Weights of a small transformer language model: untied embeddings, 7111 steps.
MLP neurons of a small language model. Each row is named by its layer, matrix (gate and up: input weights; down: output weights) and neuron, and shows model dimensions 32-127. Each number is 500 + 40 x the weight over its row's rms, rounded and kept within 0 to 999. Numbers have three digits each. A neuron's up and down rows have the sign that makes its largest values positive.
Before each neuron's rows, "fires on" lists the tokens most often at its 100 highest values on Wikipedia text that the model never trained on. A number after a token or word is its count.

fires on: "'" 24, " |" 19, " years" 9, " L" 9, "5" 5, "4" 5
L9.gate159:441458520523446506528499560556508473477459479590444500546471515469508483539482486476463465489485458492535541514578532541590419486492460534537387481431506537532458547443532541502502499525506471511432527494461445569443452473467516515520518533484550512543508515529527555498572501474482490478
L9.up159:478438564541480540427507487508444545485500466411580448572535473503500446554501581533514527466546466483478484571440518536495496447506466510505510526419482495479446448566539497608459501462505483528521584597499518546531511498509504536451596531504479546479476465515462493470512540465509510580
L9.down159:587513540510572586544496541451577493450528558415518484505496602450493486565482518512444514501524512542446537527524468512548452486512497498478489565432557485494552529520450487492481482505458502551528521465483414562516560521482489530569630503504503481527537426535519480445507550530514447485

fires on: " was" 20, " are" 12, " were" 9, " is" 9, " being" 6
L11.gate945:569498523483488422517472503530539432476491498406454506527569442564522507503552534456438484489446518526450511536516502526484474469553467452556538510483382457488561530497482564571435437413497524476475541455500486585470456485507518513458410492559503477451490495483496548490520534545476530567
L11.up945:552553414420487544470505514492475472501464473464430459445444491458489467491500459434490485537544455547552428480496506447425530515489474384505492440557488424473501540508457493546498437438462590526460453601520416499501503596524392546525545516476536493500459463497465549447434516499459499478
L11.down945:550471521518478476494495549461562576558434519510531498540521476546432564486470454523501502517511548477519507505405484522436461522557508464470481489477543521528473479503475536497457393515526508501492451436504506457495471545536477499415441572573553492488483569414519517515508453473499497535

fires on: " was" 22, " |" 19, " not" 16, " are" 9, " were" 8, " is" 7
L6.gate799:518572542524631498478455397556472543488451514638542542489470474485455448565493517434446452564445456525389460503510542544536512427525481484489569510497537487560507501549509561575492450463517519577475509497522454501517490559506538492488497452498506473536453570556453477521473506458463472562
L6.up799:585505469523511535483552465542458559494496556501474492397510482459491541481465461467520406526441439575507461496459499533462478446567551425507542524436471489498522521477450569532527433468437501551456531499522541492531532517499414439512470448423540459458408479541513524496489517549517455547
L6.down799:476518514468585511521437489509486470574523461475521463466481533445517572451482516493472448473453549472511580451471445519556490493485514446538607486529541465526490476540533504525455530497542501543529527489496466449439536505538501537488497500508456554520540538394454464444461535484518430547

fires on: " " 30, " \"" 27, "-" 6
L10.gate5:521446598507545492476512499480511497507410462512536439464565551518544468507451545483552511530559484526524530497577471468512447542527440413436445491453481526549459539465529462573553516540496495562474571499398496499463519460492492492549518566516477493484519474550508516474498505448492569524
L10.up5:528482471617541391501453478551438527445523463486523464394546485536469588496536491544507497511590480472504519514481521462508537531548445491512575569475508493427503548549459524474505507471438507481494533500507519507518552517478538481509498551507505523489535475540551495470459555500522552515
L10.down5:506518521549451507479536578522431484572508464499527453456489438516493504517445555536457533498531505462544581525489566530509536400435467521493496536481491472520489514484506515486487538480546421473501427504445489475500446474491564502524426509453502458560483448460502481522497517528484514431

fires on: ")" 70, "\"" 26
L8.gate207:546561462503432417542567457460503476491469523539501463502496489484441570486505366402538485516465515528383505535449428547449464479482572415475517396507500525491506516502449517547509516492490526466490523509448474478464518478491531541518493444442419396482586524491488465499502492439520466511
L8.up207:477494516533563550484501449436503536480475528525464508497642489453477527580479513470499487482481556600580535524492467491426523546480487483436461439520487472537450446552451452552530478517474498397532481554472490547486528459451521525579466509557495500514505476491490497465540518478512499547
L8.down207:508519422546528447491517496515498513557452413558538466521457560461455442558437452450444550551562448454483594509496490526513480531578530548504503489472555493537512528516486542506458489449518516502518551500441474518508503477438499497493499468506537539462531488524505487482491457516520525535

fires on: "," 72, " of" 16
L11.gate624:471557466523468505564437429509526419537492487485472575573459477435464523425492506455560554510523446511551432460481516545422476517436481560515472450553495542594520543489470526389531535440459518504438493479516504541485561457405522519465503547458423539504482525500477552491464474495459505510
L11.up624:392524479493509502444506553518503472526518514540496578503482442550485517488473423525460467474507488520553562462521514515454553559463500542577607463462514551528540414539518475503527478554495469489489459507535527499496515431497515472436522563504557480497469502570500574504497501475515555451
L11.down624:409521493485547543516446440503519539435502472565518480522498541536476514509448543489528498517464437496475442504425550485487531562424471587442554499523471490499465544416504530529449518432442496529482515478483468466479474472430557498478530477512550542496497449446543477538488537570437494494

fires on: "'" 29, " Team" 18, " more" 15, " and" 9, " very" 6
L8.gate958:479522528478569469474526463576530560470509452482487504490503523538466574503539525452521522488514506482559515461496464493509420518517430517564503450503421455597542487499496509536474485454555482575489449487603475475448552524486489509505494495521547422412568561455513496530544490563556505483
L8.up958:425440535457438558499472508481461417492549485534490479521526488532442471497542494529483511498512508455528532480573487429428430467536458488495524456517443545487495484539473530549540504447577491533559507522513504435470481505529469498460534457522565518519495505498525443537597548492583485458
L8.down958:497472522462545464453499529530475523475479482540502450541474432505541489514524463472521500458540559507543541564471543554514464486541488499526453452473519471475429464532540435457481529496541387508505473503538487497406504489434507462510530512533575486493514515516483558466458520506522533491

fires on: "," 57, " 5," 4
L13.gate1011:553461486488491522593478525472514487470543480495493467467449492465526491497441536404546579562465515514511574514509509517519508508553540470481489482451460496506479476445454523468511494516551521481592509448486509557436485573455531467475467490461510465506478490565437591571498473435504585503
L13.up1011:529512412443449553457502489462540485515451480476494565488480617486573456511545577484461573497477471542475535492580565520492497520438519503478512467503513464519532502524463556488466499541539439545477528536479502526524452573499532531535535478483454476502504458449516513501565483476466498481
L13.down1011:491506503467439531433502462507503494571542499476471441394536494449533490501520642543508507432498530528476529459504518507467440520469445529420539446520504484552581548441495546496489504492553519503469521522541502520462526456543543549470572459489517508466516532554536497554481498520528582471

fires on: "\n" 74, " |" 15
L8.gate538:557454439495425556463477488459490533516487492487511459552535470561373516562478547479441506534510504484524558574562499522482469564497483452502521530442510498464583490473445548514512482427542430523482477504558458461437479479487466484470544450510502521513496493564482525468489476452424504526
L8.up538:553479470473457430520580530537520473471505514499517511526529530523495474483484552480536502461537477515468517486523473535398530505495548543517494485478468540539528423571559556573575511459484554519480536519490460566433449520477511446472484472562538566460536549398551553469486501390517458484
L8.down538:448463509492499498467495483547497535502461443529542517517531465537463489524483479545479554402481531415435476464599505538508537465543485532496426463518505447513499471465563465565544524474499486536463479465495431520536493508512542493461488444489512430596488466530508506512568479520606471506

fires on: " |" 43, " way" 8, "es" 5, "ie" 5
L6.gate58:554451570534487507444482522594491509516499508431523433538506565529511478548529469485494502545513483528491498484518518505531490499467445468471500474409507457504502503502506471466475560486517464542486534488451448526533477521507435473480430484496542463469481547554528472498538553530517469538
L6.up58:504539440492508534514419516562519512489501532559513464460546461503502473528505473440480550472506585483561537535473423476550504481508417498524502519500555522544476521531460489486549473543527444512508497463447560463448480497492483475461468529519516530504505524447502512501486462564506541576
L6.down58:434565579510451435556471450500568502479527435494473468494490419543480546484531531471510544482486474529561500515524580470534479491568551398520511435553532516510566494486473451502469514474479465515506550487504491481464440463428452436436492584491564481466437528482448374512523458464528439443

fires on: " (" 38, " " 25, " \"" 14, " 1" 6
L13.gate746:532527499509540507471523444484474465517499522528544509452576485520458486461533564529432457490498574521487529525576536513497504426566471454554454514448433451494530556435536499458501561550467473476495501512449551489505486460529479479582501534484420589456512517455536485431418448505514553524
L13.up746:484484521506558518508497463571441496459525490520483510493539480455397442491515529504571552460459510417493455511531488470547577533528441437467551477469553491464512574468506457496487419518526531450464579550471510437518515455522499518525521522549565576481594519517552569495545555535506477559
L13.down746:454562529493512460463575467450549491444468422427511484374528454500502433506526579521501498490494484456516450504526518553542468517440480496533399482514557493536505444478544486446490474554448472500441550527472465470536511489509530522570508536417457530554544505510476456535488509445538502491

fires on: "\n" 80, " |" 5
L9.gate705:509473567490397551482493519495466455465470514456458485459430551514503499485498463436481466456551505468502493521539455580542475510483522454492497399483526495499548462477496515459521526491542502543458518471512469524472576599439450478470526427499544552519513478490522522485567505473436519507
L9.up705:522445534465488576446489516520473488500480541452497565503497523475479517450502449478441462479564490452495478558522445552489461508487507547515480452446564503457473550541502519552536478434467531503553518533573507577495567453419486502475473497524451511476531551447503497469529376484447496493
L9.down705:516522473588445495507563512482505537500528484528513536494477574465468447522500518465495480480522506521489513534474405499497486477508574508502512505473523459473473485565482499523558545464492501521449506485467536542497534521575501521493480467481468591476464483509491504500454508496519476489

fires on: " |" 32, ":" 26, "\n" 14, " (" 5, "-" 4, " " 4
L10.gate1121:437506544434492478472484528524494520498474501491584443433498476514468512517486540543446508425495524489474518460550523382492483557500487486500485492496462501447457546519491558527464543455498440466503452532534518492469498471506451507502511581472535458479481463477514539487480398512454509525
L10.up1121:498446514530514546512543515462440515551463529518498523447453517521587476496475511463527608484434419568537520521440568524481546554568509422544512485543447474460512501516539470522548528472495467511503488512471535551535535520467573533489463582470471486556445523534537521532454473518499453500
L10.down1121:535513488475536477497455494505472487513493492501470493545502493538437568498496579472526506466562503580511510516534523451533553582496503491438471467525501510410563474531514444468466476510502431515509508537461563547503495507505456491462466567457481555473502497550515504483476558480460483501

fires on: "s" 60, "\n" 22, " |" 6
L9.gate151:512511504455520483435520606585471496599500420437488501562501546488426501474510466469549523456507439465464459474475418496494517525510446537504528566484504523481514569460509464491516493550514505548530513539473514515454503579438483591490500531556519508378503526516474535566525491415441490534
L9.up151:440532471478443547486498511523491581478520500570530528520565460463481437534545519532496484472547565485463493528507473534529489557572433492479512479535501483475499427455516476511476479448476509538397508557456479465555532436510469468534548543501470398517457406515477548487547531498569434491
L9.down151:535502508487469463549537507492570479488504494477413498540462525432564474482492462535533540487504532530414479513480485460491492500562459496466478505406413506492507484525533421532543500531520442437490482494480466557502461535524572553469465502455411422443537487507468389440558454509526463457

fires on: " |" 70
L6.gate1204:458481593581535474463545450519512459507529513486529498586575533489508526561499429579505464544527460472459483470508472523481488504480498503460545402471504517514475467557487487492451504459529507502520480551479424558473471525559526483550509593486534417490503548483444495406510533480492505482
L6.up1204:541499519520538522437466486495524515552495469481544487445511456498504473516483460447530546485508535525483540523435511506440556436510486485470558425457496564477426523567445459586469463541517416588482459496492497544481448501492468442491543530481482560546456495542450500515486471456547507480
L6.down1204:506481540490518560559464491515487483477496507529538567511529472520506468457493509476476510479471447446470531492521611546562503500487418452500467421505549490505520482488431604496581465497498523495485533438526538502473534533439512484530513402573554510480521550530441482502484504600434448512

fires on: " by" 21, "===" 10, " in" 8, " By" 6, " 6" 5, " 5" 4
L9.gate396:464514479511543446493553471518415488442531453526533496500476494507519521492471511492539514539577465470474524554514580562453423490584533488454538493451563474570520529496477438503527473500463562453446566476519469514524538520534486472486463437508437470492400485564549541495596440458478540559
L9.up396:461454542559468528498424542569530502519559551462567521478558494466530452464486510566457482488475463486531504554480483501464519481512539503453581507525514570497485430544512436528491509494487466513435486489460558502534489587526471558492500488430453481516482552550558547473522443531506534487
L9.down396:481536497437559433509499469455477436570460452504458487507466519412563513478514461490506448561477506521503521489510498468508478548520506534586489506421421508515506471497449504514539452566482548374584478476548537479459409485514510541474541470532506461505502530548509491486569575447439435477

fires on: " in" 32, " by" 16, " which" 10, " from" 7, " to" 4
L11.gate1130:524522455550512479503533504413492518405451468520490534488429519561487504459446468480467472432462467426508468519501535482454467436564490489529527496470458445493469482481467500469522439431450478501417498488510458503515574513497510494511488521482590519442464530487523469506561418499491426506
L11.up1130:507511585563479528506515472554551504459494470506500479444576521548511451505499411521546540490470472563570523557482549486466558462466538447479552551489515517430430484521534516509542439461508530525486523467583531509499489482501526487475561437479515501559493463519508505471482475469489508441
L11.down1130:582501534479439503502495533428477484447581454509499560438540489506507480409481461520503535500505458483482527499492493557526505422520508521540541459443560492449537430446435561475500517512506507550454457456451567527509479472540514533484535498508539470503517483559562524471483447492459431452

fires on: " |" 32, "-" 14, "|" 8, " this" 7
L9.gate814:507574526456566441449531480493463484499506424445517514541479510541476540556513561524485457563490466503435530455548462442411474502482427485446491508519494521553492472518498452490495536515574550470504493546501474462519521486487424462579490556539524440564544543493493589547547498541509477516
L9.up814:489532455522497513473479487485513524461493439533499518484518555419548504484533471497424565567492582531546513518549534505524465450548502475536456476511540459534450532526446478538448534508552501450469494454461489477501498440522518569534495495516465456501549477374477488530484540573553524403
L9.down814:447537523527542508510547531503452565455539580542488502488504506421550493525494468428536587486434520475481527446491484475576493578554416482459518478515473525473465500537497513517503513486485486487506512560447451480448531452502474534537472466515527539485500543519503461441461469547460460497

fires on: "," 35, " |" 18, ";" 8, ":" 5, " L" 5
L13.gate336:492593562503500562549541527477536470511562474493530506522512529526453519474465543423485516472561474557443518508512485549573547479510499443527519518478523473552493487439509561458562466568539477499462502499447505500554453552489533500534557487545483517507488527473449524460460417534487483527
L13.up336:526521476429551555525464519496476461491497506503538540539474451453476455522532521420466514497501445451519535465512485430446469549458481544464478527458522525507505524575473538585505534543532464571453489534543569501645484474520551500504550532481524462480504465459412514518571462508463469486
L13.down336:498531565533560538500509485479523529491542536502480508560521511511507499468484512524525486523521477560490486543443516543499524508474501478507534469524438508566491503544517515426448504499503482484518513482490501529404493470498536543529474480507481520513472537451503478434511500503533503508

fires on: "\n" 75, " |" 10, "s" 5
L9.gate85:468447536465438496468529433515459555540498502500547500618508527486537489502546438488515469511506423591458544447513436521554435502499506428471533490474589543464489441421530505489503480495454512515448513496515550536499482493560501498490419513444528492553550465503487545502506483467502556466
L9.up85:538509540611512528482459521497492481459478491504440521467463543518501607511470475452488495480522460521461495476505536483484485525542532412497569465516495519474479493579460573482453487583524461479477454478502510556539469517539479474497475531605520531521510553497477529472506520489578518454
L9.down85:489552484488349488425464462520438463518404434556420554461528461500485510483551484527509551498478497520486451465459599532470484473501536530475479444533518489481512543538521576530452457543496461533535549517513445485445517454525508530545515463532562527479487531473482424588543470492483455433

fires on: " |" 74
L11.gate468:439408465452432537460358497518501460500450527559554491497480526444467517530560439509488534471482475496538516570463504529520531471484557527471504440495499471514513478461505529476501481457530440467514477480399432557457456447534459491565504420442560532554524494512533525471530517517529479569
L11.up468:494517470442491545555500516479530527538549544470517491507551562452457516505474406557478451525478481530494486450478479464568472504475564490472424427502510522517468537558488597528547500505416514528553517515565518533513410439574531522468449439460477489447539537390551492493469513525497459554
L11.down468:502520498478475495524513552500499580504389469531413469573469490522507443537542475543462499584563509566545472466461523536552472556480523483480451556462532557495493481502486427497491525538572400475534504466550497610469439527549479423550498534522490447488498552478510464573519515505573448507

fires on: " was" 20, " is" 18, " would" 6, " won" 6, " reached" 5
L10.gate505:542567512499549554473452473542422516476516508496455530432441482534527469500516507566475511552533511435495429548476545528475479505571472457557525504508430448483491531524487502531519461511485487514518541469472496470577446503479466441469527517477482471513487497454471539364518543519478486549
L10.up505:581477494510491436502470507543560474528555523542472472478432502526545489548472520497546458523541477497510517525477544548596569550534482520521466476468518462502581502473442533492526478502493468474463542462490500467525507456480395434437417517447448416495456557479483505548420542521527504537
L10.down505:507578494486491522532476504479458489492527506418508474451515453512500542506543481548519532515497491488585503505436445433443503509493439516487493515469577488479554453493492473483500517466561522530494417552526536484508523521554482569531549485554487507490469468484529518530498458578532519483

fires on: "\"" 43, "," 12, " which" 8, " Upload" 6, "\"," 5, "." 4
L6.gate584:515542499406434474493534507511486512452426531560509485487497518452515554497503470510431571507502523481490504582499476587465451481511503507498543484557535454467498466487474511485447516569508441545497473547507477474505449482449434495523512480522498499461525501556585488568473539412497548502
L6.up584:484487448539493531483428537485547470473494492500448495495494419498530517507434547496495487442556480553487569504521437535446511528545496509488523503633531462462481538510496539513527498529518462448561558536528522542490542471446451507594528410489545477488534536528501527553468513476488458453
L6.down584:437496484415603496506543638494541472583494492511545533561502463464511467549478472481493547503489434519454457454510457499485498567438515539455486518562519515461462519489486492559483456485469507499493499527584515458533522523532555543505492502463472448535548564466533547611497500506524467546

fires on: " and" 55, " opening" 4
L8.gate1196:527470509488553498579550496552557594504485476496461519516466547476480548536569487466491463543493486489542439453442447512524448493528450479617502510429481495426526488524533437478498488522472537467490461577509487541564475504455509474462504539426507541493485536430518509499597539474509541482
L8.up1196:466471500482427469502498493497453506517413450576510589517455554526423424468468445555436537544540531439462524470559528490521514555442502522560514479500427473459442517521520505512500437530467431520496470450552507458464473608517516475491552468477529495484545523525458470459557485521532515522
L8.down1196:519498516463514490427458536484541500505516520469474512557500529473502533523475503385491530498492550500491440514577560524483469492561377467468531545527507507551502530520462528532534574509527516399540462469506464481551501442499422494539471479413491517466481455489554484529422498469496506565

fires on: "\n" 29, " to" 20, " m" 6, " left" 5
L9.gate59:558396579532528438538486534506452474450545508552539549541466478494487540521511532422492430473592509491505454450536432437473486437459549445457497446463524497487549476530549479442460471466457515483481516509544429460518522533480495569530424437512499506550483476470494509538568485546386472505
L9.up59:521474578537510572459465478537539523497483473573462541494490521484520534483527499482465443476506494498449434446516566606497496398530525521454525624561462503462495446468508508519584494444519557542487518503507481475574545497513474497503502488418476482500496424544546446489521391516451477508
L9.down59:546514520530536527490516515454550482559532508458458500537479556498525528529448472512500557471603509478555441456402485497537442417457525507482543553542518533479528486524480513530451497517522538475534540525596525421466633444551529439520470555515514454478488493478545586525530552509493560543

fires on: " |" 87
L6.gate994:507520503553521482510463504492535436503511540565467473572492515457554500437534440454548447465493586535485485491539576505477450516525454510484567565544495430517545455523471577549475472464495487436476529428471505512542504489445542484469473529495468504506463464490485571543484537519448423488
L6.up994:464527416564459476498440573447494442507535563505521444535478494522531504506479475438496543430503492520489514539516466543601530499512430583482487495476512478496514505523515370518463492496467538521507508463525470481509495544537491462526484555461470473547449510533529604492539537443496459540
L6.down994:463484477540534470514474525538476480474484523566490507474463533499552492467509467486423508509527431530511519463468467545480508517504488471481490565495531514510501474467468479531461491486526519468401458526476521449493554484466487444536524481536460434502491453490551562478484537464558533528

fires on: " C" 62, "C" 9, " at" 8, " c" 7, "P" 4, "c" 4
L10.gate838:513501512519551509450466497553520476517512500557517457508550460527523467496547448478501491486519439453502530545536572529528508449528495546471479534548538505508416523526582440580499464505486541531461545501563477495479539519490445509463537521456518475474468449521491552492579503559503508518
L10.up838:504515511475499497484489470492512508451492535479461484475533576430443524518562399524509483509539500500503525458487563537515501470486515549426449501448499547532441500467515466516498544510507482422456554537454486423538468569587516461526513538495445514466488468451448543486500514578464477515
L10.down838:482564503534468464503455590570572529532550535493492507410527519547479482527431511557542494502527588457522523571559481453499517491490444453556484514488508483513528535426574462483496475491396544519440489511455604469560540488466437484472487450500602535534495589482470513491494544550484486493

fires on: "." 22, "," 22, " and" 9, " |" 5, " including" 4
L6.gate252:485485505478544517432476435504533431474524513532445594511503489477432491526526438474492437534567435430527520563517496469460499455493468482533481510490575418495490490481456504546490482528552506540517477499453547430502440488431587527526554545464493462482448547479528509507495463555489535453
L6.up252:466502507409490503489535533466523597486505491461496520529445327423466527456498543564508567401576497475470546519434455536566419499524545568440513529439500546535490486518531521462531503527540466520465498563477509476494499489515457538584558517495515449451534512508520533456555481528451571450
L6.down252:447531528513502512474562553493501530536572488472460484550485550428441496502530527484466575518520478472431516477534509541471502476466485488514456494557473487495525456514447437451466495491522486429425540482504433518485475463504508510495562473527548511472533481551476449488459563537575493493

fires on: " 5" 11, " " 11, " 7" 10, " 9" 7, " 6" 6, " 10" 6
L8.gate273:494474449502534509478444456547477476437519432490506514479483511509461529480445519528484463505500555534469471515532511446600535468537527531464486565561587456491479507468398508464484512485449472546446500553513550527523520504475399547510458553516441562570489473556537509459478498467480538538
L8.up273:555518453527492579420450492491451584493491505453419468515561523518513511487571556499495475457504414477500486593506492509463456558493528515425512438521482538506452440579504444502518492476445507507447507496531534468513482534497531593549547417482508386531496473525484597516495450497529476507
L8.down273:504542486481526555572543443530463541461480490455423526494481405463533530454497473536509469546527469488490454492494475525558508456506502502494474522491487465541452460518480471521518518539510479475494506527451471545448529506559436537442539501535433458508507501473481462491546544449521529537

fires on: " is" 78, " by" 5, " are" 4
L10.gate703:532508487511466552545478537509438526460505441484503438500391481548518518553533455506491515475555521440498527522510464547503521415545442540547547517490501472432475505496503574518558450464564530400545469445432534481508410527452451520506531463434540547443474513548455511468490490528413461580
L10.up703:500440465562541490483539552469501527480524508475482517534557494564492531474543522522481477470607497520482565481418532483452499441505451535622461485505451517500501475537504534508485454506463519554547562472508422534489527491507544517533479513491455551478456482493491405473453472511500529509
L10.down703:575453475547505537591542543509579465496520493476552500510443518455504469432471439459533474523458481487514479517498515446512508429531550449574513456495447479490447497462452491550551412553504470474457470492501550528460433492523469519422558509530479470482539531464561459485552475506504501452

fires on: " part" 18, " is" 18, " be" 11, " been" 6, " are" 5
L11.gate420:464536481543468463615536486494513506446524540490480561533443509519564522487465523499527441497493503444485511501512427508493530495585522534576488528492503508487419488492514458429525434416477451490501466427451500509509522449446470517426522499418575464481495517493463518556526505513453541526
L11.up420:482558525559505533544427480527521492543509541505402527573467431510427497444553447485435532501539531491482569524482556443480561526476551547536500490500450417497524470517545432492451502456513484495474420478507461541487441498476465526517528462479514619497495539494445549440513550577468536559
L11.down420:474562479508523523529592536514583518470478498421591491531455452529536464519558519422472491492464554450453515498520505553457469510570433524570386517488469507543472535495608441520494484518483487535504481495525520445466470451426528528530464509519489550532537558542492532485486448497455458529

fires on: " |" 42, ":" 8
L13.gate1179:580588439518530524531500536539484465502489514504507498522540439494492492460493522485471547473533528583485473492470524495480449489476470509500527504507440519560518502467486483466602513481523595528485367493541546496484505486448585479599506516442448480493493508550470550549546471447464444522
L13.up1179:517501504522483509473593544508515515537451525555552466545496530508498559541536428535507475496488508551458527476467470506516520461529490530473482475528514500454524498460543476502502492490459415494467535439525527427470544501496561494542471494432448468519557470495477419482484489519516469396
L13.down1179:510460455536419485509481485452544490486533467453507513460449481432495502520511470534504488491426511455596450527610507471515507478463408444570496498498480504454491528498489524439472531563505527516425523432465454546501486473500492467560439521550513486486535494448442549527477542555503500548

fires on: "\n" 40, " |" 10, " -" 6, " \"" 6, " the" 5, "." 5
L10.gate120:526483496532507540496503524489544485496478454531506588452472492472444504577491513502472468515515546474457496497458500536511469518459447472483465442441458456459442483517421563471486481529497501484535497489431535420442456485505494498508574481472478394452547530454472445521501543420488523449
L10.up120:483556521495527484485590460464559524559522542416494516502517478529520518523528491468506529480579499482428540462479459469529488577474470442521493493422425543548516496448443526519507548538554509420553496464452504519493493549479515528528457501435504528458518519481487471483490436482503441513
L10.down120:509439511494519537511474530482498512485542559498496557510501514439481486434512539524600544524503528521450442532490563509512484530521540472405467464512455480510468523495429481475430466490501434494465498504593473484514528447597514454436527560470454501552526468465523479489591484510487536479

fires on: " This" 25, " there" 13, " These" 13, " this" 10, " |" 8, " these" 7
L9.gate290:448476594552539457415514421518541418498476504455564517471528432526580458492497536469518496455545495473439529519520516462460502501513564498541542507481476510467399488498538493499457493484542570476423497462486507436462499533508406489536540499446514445476517495510471622502477444540452479484
L9.up290:496419469478620501516441475492487463479424502503527538520533516494452516455447547482449584446539480521444516449497501445462484417527546496507500517543533478549523524444499467503537510491519486456528447466463477501439575526459517485575536478475509590450559499435433500558484553539572491542
L9.down290:511527506535553505490490476540517445516525496505475570472528513498481529542527429450527478589445485514460510532488479510504478515529465589461450522496498440588476608470491493514495488482483477540495447496489472547485485487611555498528556547488512507530501427521521507502488539460461503498

fires on: " (" 24, " m" 12, " km" 11, "-" 6, " a" 5
L9.gate615:429497505436546487486562494546486491480469510501476541525552472440455482540543497511522518505506457505433547441502616525510512518480424542485515458508474497514497548491523509523505487499432530459479483501542458503563525508488518527475516567355514455512470540529452548485434407500577490498
L9.up615:526527445508458490461536508525481546506465495547517505553563493453448515501551460517505503486484479522520564551440518466497565458561545511528517496483525434545510536466472481538499529489494496501492465558529492522524485607390571491428470533471503451575525650427492503459506487540449481447
L9.down615:440500516530505438519474478482517428505566517557507536561553447516525453497524528502416486502503523510559474465470569592558459475482475486475491465539488486546470555488517586524513540528488470490509478479498519512547488531575432462493543513463528507490504441489469430520565463437559551551

fires on: " |" 99
L9.gate832:485557513468539518464558489505488517447467462467454479459477510546553559490513510489543556463483537516474506485565437483514468489535469541514557513476520556448475472488483591569530450450562435511514470492490418477534486554435563397466442483503477448519467495559540522442488460417444440485
L9.up832:431503489598513557429575530507522478473443486532531497510504546483525540516530403441540439468495552475518555480472492485530447352509460521469523550545456472495497438481533463508556451528533554447476550471515461495549428514527534467534529518484470532536457438526540511474491404471535524536
L9.down832:579479517514475529564519514445491551457489490424548514512512538451437492483531498530582515482486462460548519496525578458465545497552439523441503450504518521561463521520552514459503533429530472511525532508501533516504483527533520579484529470569515466499511481509536531451500475455461464536

fires on: "\n" 64, " |" 18
L10.gate1016:550469465496566552555483443482544534595523504480538548498535511472437454498511505441518510455456466499464443482524412443541482455441504597515421473521460477492437450510510519471492488482473453505504464508508507515487533480530487446469471489569464503556569428495540486526586502527416488520
L10.up1016:462484459525452496456569433494547527560546441464520530501561547524453574468552403494497454473551501424485483503465507484545475469545465562500498511531447555484501454536525457603545471525509465460467458485503445516533512516517506539428645512525505493516606424475425575481505433487454416414
L10.down1016:499476505566520482480457514507513478456538409514546475492490481539442523499477493592496416462454516501586498451518446454460536520487465528503425495544492537540489445471498436508569535488523447444507515550422565505426546536534469436507480475500526510505478514533497541457507486579508511520

fires on: " of" 43, " well" 21, " such" 10, "," 7
L6.gate1154:475440452457486487499527475593520443523430507492443622471570531479450458470579505456504473504581509562486461507467525478408468481478526507485444453531584571530449538498562613464411541486476520528563507564493486479473440465432461451526488513529461531502513481532471513498498524484502535493
L6.up1154:468463480471459482431535555544538480536445554461414551487562551498470482449540495455506486538481511598484532523495519520466473505476529501495501483461570594548468518510543554453491525475481543525501463516500430408502478484413470478523503498481506435493498508546510446545478521462473544454
L6.down1154:582476500485528503517469455481499523486523563416526447433480557525536583498523548511492415586507489539551470457501501511544510502461530536480507513484562538466508556475502509485463518447557468498556484542515488522395519484545477474514467452460522495523537551462502568529489463445473536444

fires on: " |" 39, "." 20, " Al" 12, ":" 7, " St" 6
L13.gate375:527543572544476468481525535530565554515479513532552508473558528490520548507512460580505427465503529497525522540464499483559513540450519488528539494512478528463463514499579538551538470446600499529465463457485448494495471540557557474546500438544463533469471454522535553489495494458470498455
L13.up375:495518478571445492511513544547564514519491487508492462463565496484524519547564511480576467408494518499473518562454486495496532503510530442493483524522487517444446463536578459550506518550524430512476566549444582455435473510474496540459537530480483539534593422512514516435574503514485458479
L13.down375:519498494430399486478536554534495474472481576528514541492426499466472531522466453495497515462422445499485439465524385491471421468529431557413444492490475489490463515523483464477531481472585478493460504485553507441496541528477527501528557492512540472540419542549509519484533487550473531507

fires on: " |" 30, " with" 9, " a" 9, " of" 4, " were" 4, ":" 4
L13.gate575:539552464541418533517492575523479525571433523477544473464557489465519498501503465554549478468479505487518386452489484428586510505530420473535445605520467527497537509532458423528462582530550568533541580470461525502506541491560517622492461481552582567514501554427470518473561505574439499534
L13.up575:483560557513451491502497510460473550521565473429549530488541451539544482497569460551544429457528431426556393515501441512517445467543495443533535564503564508514529484463551447489459492503530489478464502509468471474508475512528493555499551468513527492445528493454418543556574512547511454524
L13.down575:467525497591437561465564563514405500504518457495466479522544500473523541546517530449543580458517570494462471510525474461510480500484352551466477508520511492466465514552399477542488550467508509501552525601575604532437481534475511538514535428535522498427464545517521564511475451537471527532